{
  "n_layer": 8,
  "d_model": 160,
  "n_head": 5,
  "n_kv_head": 1,
  "head_dim": 32,
  "d_mlp": 832,
  "vocab_size": 8192,
  "activation": "geglu",
  "norm": "rmsnorm",
  "norm_place": "pre",
  "norm_eps": 1e-06,
  "positions": "rope",
  "rope_base": 10000.0,
  "rope_fraction": 1.0,
  "qk_norm": false,
  "attn_scale": 0.177,
  "bias": "none",
  "tie_embeddings": true,
  "parallel_block": false,
  "extras": ["capped logits"],
  "init": "trunc",
  "init_std_qkv": 0.0539,
  "init_std_o": 0.0,
  "init_std_up": 0.0539,
  "init_std_down": 0.0,
  "optimizer": "cautious_adamw",
  "lr": 0.00134,
  "lr_mult_qkv": 0.7,
  "lr_mult_up": 0.777,
  "beta1": 0.9,
  "beta2": 0.99,
  "lr_head": 0.00774,
  "grad_clip": 1.0,
  "warmup_steps": 314,
  "schedule": "wsd",
  "decay_fraction": 0.624,
  "decay_shape": "linear",
  "final_lr_fraction": 0.0,
  "batch_tokens": [8192, 16384, 24576],
  "seq_len": 1024,
  "doc_mask": true,
  "train_tokens": 94110000,
  "steps": 6174,
  "dataset": "wikipedia_en"
}
MLP neurons of a small language model. Each row is named by its layer, matrix (down: output weights) and neuron, and shows model dimensions 80-143. Each number is 128 + 32 x the weight over its row's rms, rounded and kept within 0 to 255. A neuron's up and down rows have the sign that makes its largest values positive.
A block is one neuron, or neurons of one layer that tend to fire together. After each block is what it responds to, as a language model described it from the Wikipedia text at the highest values.

L3.down117 [143 130 137  92 150 163 146 124 157  71 156  80  45  72 178 126 168 135 138 174 129 103 115 128 131 121 103 156 113  49 106 153 108 124 123 215  81  61 104 144 163 155 169  94 121 151 139 154 137 109 127 148 145 110  84  61 149  84 169 173 128 163 168  95]
L3.down166 [167 136  98 132  83 117 114 163 117 120 149 148 154 154  65  88 132 116  93  72 124 141 145 141 127  80 123 138  94  85 170  84 154 152 152 161 179 128 117 145 137 119 186 122 152  75 172  90  94 107 150 138  74 118  95 169 146 172 126 163 131 139  74  88]
L3.down330 [119 104  73 137 152  70  98 150 120 100  81  95 155 126 134 161  95 161 131  64  63  64 124 165 145 124 141 135 139 140 160  92 142 179 147 120 142 110 128  93 129 112 144 151 117 139 142  89 151 117 165 122 128 106  19 143 100  62 186 124 113 132 222  93]
L3.down429 [158 112 118 164 184 116  72 115 134 134 126 150 136 133 154 130 146 157 105 167 121 128 165 175 135 141 139 113 215  91 101 132 127 148 184 126 142 123 134 145 135  76  84 135 183 104 172  49 118 104 118 150 133 113  84 173  79  69 134 157 164 133 185  81]
Description: Single consonant pieces, mostly k or d, split from inside names or words, as in Pitchfor-k, Jen-k-s, E-d-win, Noor-d-wijk.

L5.down179 [ 90 126 113 144 161 102 129 144 122 153 119 123 184 153 121 122 102 141  89 111  78   0 177 170  98 166 114 135 131 129 119 122 150 133 111 104 154 163 133 106 166  72 133 127 116 102  91 144  39 178 154  98 147 121 100 142 131 142 170  92 119 123 141 162]
Description: Uppercase letter pieces inside acronyms, codes and all-caps names, often mid-word in tables and lists, such as BAF-T-A, COMSUBLAN-T, CS-M, U.-S.

L5.down649 [149 100 150 165 167 137 144 139 120 109 115 133 125 125  73 112 121 154 124 125  94 137  84 152 131  60 141 109 133 162 131 155 124 114 149 128 127  99  86 160 135 129  74 126  82 150  99 152  69  81 117 121 121  76  62 180 121 158 144 104 120 155 147 124]
Description: First letter or piece of a word right after a hyphen, slash or opening bracket, mostly in foreign names and terms (Kolínská, Kazooie, Kristelig), plus some year digits.

L4.down1 [ 70 119 215 101 127 150 110  61 109 108 167  82 108 138  87 133  99 132 159 151 130  82 136 215 169 152 168 118 156  51 182 130 161 147 153  77 128  86 124 142 103 123 128 140  94  89 110 137 151  88  73 137 119 113 140 141 145 107 116 126 142 177 204 135]
L4.down24 [123 117 128  85 154 166 109 152 113 136 136 131 148 183 126 182 140  91 108 114 138  56 160 196 168 154 138 179 149 113 139 135 145  81 171 111 120 129 160  85  96 116 176 143 124 109 132 213 119 179 136  89  96 120 122 116 141 148 161  53 123 130 114  83]
L4.down30 [140 114 191 137 138 106 169 174 155 123 144  97 116  74 103  89 124 139 197 130  29  57 101 172 173 138 147 104 147  87 175 128 139 103 166 117 125 116 105 127 105 134 130 169 135 126 148 105 128 156 148 109 119 103 105 151 152 123 115  38  75 132 146 137]
L4.down57 [165  83 126 124 151  55  99 139 120  99  61 195 167 122 145 115 117 153 112 134  74  69  80 114 163 150  97 140  97 126 112 158 160 125 118 145 126 161 137  99 155  95 158 141 163  82 124 111  42  94 137 100  99 138 196 156 148 108  70 111 126  84  85 127]
L4.down91 [196 159 147 143 105  80 137 102 158 141 127 183  61 158 152  93 141 177 121  99 121 127 204  98 142 167 144 137 149 114 130 119 124 153 147 132 171 126 101 157 151 151 107 127 147 147 112 154 150 133 121  99 159 118 113 130 125 141 160  40 132  70 115 111]
L4.down125 [128 169 131 130  87 116 133 117 150  89 143 118 129 152 111  94 109 127 169 105 111  37 145 164  88 137  65  93 104 100 150 129 191  66 136 140 164 133 151 179  66 109 162 159 105  80 151 205 119 126 132 134 200  87  42 140 155  93 151 132 125 127 106 124]
L4.down167 [109  76 153 118 172 121 231 129 171 125 164 175 121  72 142  84 158 129 139 104  66 115  53 166 129 105  78 130 120 115 178 120 105 143 145 141 107  86  95 150 122 103 144 116 164 108 134 125 144 166 145  88 140  86 128 101 127  25 149 117 146 171 132 160]
L4.down211 [126  87  97 127 132 136 154  97 151  72  78 153  85  56 139  93 115 119 116 105 175  92 161 151 194  80 145 125 123 105  96 114 156 104 160 155 144 114 118  99 132 176 137  87  74  98 101 137 168 148 120  68 152 142 170 123  81  90 210 159 149 194 140 137]
L4.down248 [ 26 118 139 126 154 171 185 112 164  58 180 139 114 107 110 146 107 103 164  38 110 105 143 197 113 109  88 102 140 118 114 145 151  62 134  90 120 115 145 175 154 180 126 103 105 110 170 187 185 105 155 102 113 137 142 145 177 162 128 139 155  93 126 152]
L4.down287 [122 124 127 146  10 144 140 141 102 120 130 113 159  75  94 149 157  92  98 112  86 101 106 182 164 104 125 138 100  86 169 166 157  97 142  75 143 144  96 109 120 121 191 162 164 170  95 121 112 113 106 136 108 155 128 150 129 109 126  99 112  98  92 153]
L4.down313 [199 119 111 163  86 154 157 143 154  94  93 135 170 162  87  83 166 123 151  83  23  51 164 178 115 150 152 158 158 114 138 146 146  76 155 123 154  97 129  97 161 150 160 127  83 111 107 181  84  97 130  92 107  58 126 162 122 168 183  86 135 117 117 153]
L4.down465 [132 141 170 179  79 196 114 127 117 129 190 110  97  89 150 105 193 106 133 140 108 106  62 111 125 179 144 128 118  85  16  95  43 165 172  96 121  90 122  84  96 199 115  97  79 142 145 101 155 144 209  87 118  97  66 131 158 147 153 102 153 142 108  90]
L4.down550 [135  81 210 117 139 131 140 132 147 142 165  96 126 136 143  85 137 100 137 137 156 105 204 143 127 174 102  71  70 115  98 122 118 137  81 163 119 130 151  64 156 148 131 107 111 100 104 137 158 107 142  62 155 169 126  51 167 143 109  81 118 140 131 126]
L4.down564 [ 87  97 111 123 145 108 135 138  99 139 172 117 142  88  58 143 101  89 159  75 131 144 100 202 132 123 174 125 103 131 203 130 142 108 190 131 169 151 164 116 169  95 137 124 101 159 119 102 149 132 102 138  97 151 139 101 170 125 161 108 137  89 147 155]
L4.down565 [138 158 114 107  85 185 113 136 154 131  79  93 124 176  44 142 127 104 143 126 109 145 147  81 136 150 124 178  98 143 158 173 107 125 156 146 125 160 149 128 156 121 149  54  96 184 147 170  90 137 178 128 141 151 114 117 188 158  89 115  67  77 168 134]
L4.down805 [ 95  88 142  94 136 121  97 124 161  99 119  86 126 173  65 121  90  78 103 116  55  98 124 138 147 126 115 132 145 130 166 152  87 137 176 119 142 158 159 124  80 155 158 127 112  73 130 124 115 148 156 176  81 114 143 127 115  93 112 160 111 147 106 157]
Description: Single capital letters in the middle of acronyms and initials, such as CMJ, COMELEC, SVK and J. T.; also word-initial letters or pieces of proper names.

L3.down192 [ 89 173 135  95 129 133  35 181  77 180 117 116 109 125 155 140 112  60 109  71  95 103 115 124 106 143 114 124 164  72 107 124 123  95 131 118 116  90 121 110 106 110 176  91 112 112 118  98 193 129 114 155 188 159 166 177 136 198 137 125 153 103 129 149]
L3.down197 [147 112 176 145 143 133 135 157 155 177 117 111 125 136  96  87 163 175 152 128  89  82 165 128 174 112 142  89  81  70 174 139 134 137 138  77 142 129 134 114 140 149 123  47 110 125 101  95  80  88 165  93 114  48  89 168 138 150  93 170  91 156  95 138]
L3.down214 [125 125 130  65 117 156 129 144 133  97  81  89 185 113  74 190 154  77 110 162 123 112 161 155 194 106 133 153  94 117  89 133 154  80 126 107 127 140  95 173 101  60 123 131 181 138 149 116 149 140 147 156 118  95 170 145 135 119 154 152  98 171 123 156]
L3.down494 [151 117 130 112 165  59  74 115 132 131  80 120 132 123 107 174 121 154  90 156 101 115 127 207 120 109  81 143 102 128 169 106 105 138 102 140  67 115 117 120 125  65 135  31 118 145 118 161 120 155 146  69 124 122  39 108 128 167 115 123 115 125 204 140]
Description: Single capital letters split off as the first piece of a word, mostly at paragraph or heading starts, after ( or quote, as in H-igh, B-one, S-etting.

L4.down32 [150 121 114 129 136 132  92 112 125 175 132 213  84 126 145 115 105 138 127  87 120 147 113 115 123 167 131 149 156 149 129 107 125 150 148 159 120 130 111 110 102 111 140 137 156 164 102 186 147 132 159 107  84 132 198 130 129  75 158  92 159 165  97 112]
L4.down80 [143 143 161 147 156 128 129 163 159 142 106 145 125 129  28 211 103  98 179 131  87  79 143 183 123 162 169 120 104  91  84 112 167 130 108 145  76 122 124 159 171 121 123 182 122 111 143 175 146 149 201 100 104 114  98 135  95 124 119 173 153 139 152 160]
L4.down84 [154 187 114  93  60  78  94 135 164 146 158  72 131 109 154 102 109 153  92  89  74 139 136  92 150 129 139 122 116 122 198 135 118 149 185 130  49 149  90 116 128 205  94 162  83 201 123 104  97 131 152 117 154 163 149 160 169 153 111 117 150 142 107 100]
L4.down152 [123 168 102 122 125 251 143 171 114  78 148 147  31 121 108 141 118 118 148 101 117 140 111 117 142  82 109 134 109  37 157 149 168 137 138 169 124 132 126 133 129 178 126 138 106 148 147  56 138 130 136 148  91 100 126 101 105 156 123  94 147 171 130 139]
L4.down162 [158 121 158  93 144  47 157 171 180 118 126 161 137  80 126 126 136 122 144 117 106 154  53 113 153 107 164 156 105  85  58 107 141 131 136 126 118 105 115 181 177 152 107 178 109 113 167  92  94 153 164 131 110 101 124 143 187  80 145 132 100 155 146 152]
L4.down271 [152 103 130 192 131 149 152 187 108 184 144 128 150 134 130 149 146 151 111 117  97 139  85 137 185 100 112 132 177  98 118 152 159 149 139  59 101 152  85 147 136 125 190 156 139 112 123 128 100 102 118 150  91 162 113 111 162 162 151  99  94 144  87 187]
L4.down289 [ 79 173 109 101 149 160 106  71 134 116  99 119 166 129  85 122 150 140 118 144 141  68 181 148 175 104  97 126  72 176 146 116 115 132 118  96 122 196 174  90 108 125  93 212 142 129 105 100 124 188 133 117 150 104 149 145 154 170 118 150 143  83 133 131]
L4.down302 [ 99 121 171  91 130  82  76  82 154 146 142 124  79 168 156 116 151  50 116 169 140 194 130 117 154  91 128 165 142 127 144 137 128  76 114 102 141 125 131 168 140 220 129  91 170 198  77 149 108  92 143 107 105 135 188 163  80 114 132 181 120 162 160 143]
L4.down328 [137 157 113 165 115  97 120 190 189  39 192  94 147  88 135 142 130 110 112 102 128  19 126 189 155 130 156  80 124 133 145 123 143  85 149 151  68 120 121  96 152 108 125 132 122 103 126 121 161 119 178  90 133 168  82 181 100 112 147 129 178 156 135  78]
L4.down437 [138 127 135  85 150 136 128 150 124  78 158 161  77 132 125 166 205  80 118 114 121 151  67 122 227  87 177 180 134 205  76  93 170 150 161 177 121 104 115 157 138 135 104 151 127 151 151 119 131 121 140 113 111 110 141 148  91 114 112 109 155 131 153 108]
L4.down502 [140 101 118  67 142 159 145 161 129 164 168 153 131 149 112 106 124 116 144 121 121 171 123 156 140 161 120 149  97 150 124 104 144  70 117 122 107 139 126 122 121 129 117 118 169 111 116 136 117 169  88 150  58 131  85 186  94 165  90  94 129 104  89  73]
L4.down524 [143 174 160 150 125  93 118 152  87 180 134 143 101 141 124 141 140  78 120  15  99 147 122 129 122 167 125  99 119 143  86  95 154 129  98 146 152  93 161 130 149 153 143 118 141 110  99 159 140 102 119 166 155 136 111 123 142 109 209 126 125 102 117  95]
L4.down574 [171 125 176 143  99  62 129 131  95 158 180 191  89 114 161  99 173 112 136 142 146 137 160 169  92 148 119 197  95 108 132 132 129  81 142 112 178 135 129  71 102 158 104 162  86 108 103 105 117 164 147 127 103 151 108 129 141 114 123 160  87 111 129 164]
L4.down584 [126  84 172  99 162 181 134 116 123  95  84 123 111 180  83 161  97 184 137  88 163 109  71 142 128 146  47 166 175 163 136 143 137 156 103 116  84 144 154 127 188  86 102 111 173 101 135  85 115  64 105 122  88 106 136 166 155 134 109  69 125 123 106 130]
L4.down617 [104 158 124  76  83 109 148 113 122 104 159 130 161 149  82 105  75 164 153  95  98 110 136  80  65 148 131 128 144 143 153 174 136 135 123 114 151 127 135 160 100 138 138 124 130  78  81 110 184 115 177 117 133 109  94 134  77 115  77 185 126 109 166 110]
L4.down730 [130 145 136 186 181 112 118 170 154 154 132 114 142 105 102 145 125  92 160 116 133 171  89 108 132 104 141  96 135 151  87 156 139 161 140 137  76  80 144 148 118 119 128 128 151 146 166 128 133 151 156 113 137 118 137  88 187 130 172  58 141  85 131 120]
Description: Short consonant-cluster pieces inside split words, mostly foreign names, e.g. the ch in Schwerin, the k in Mikhail, the ish in Krishna.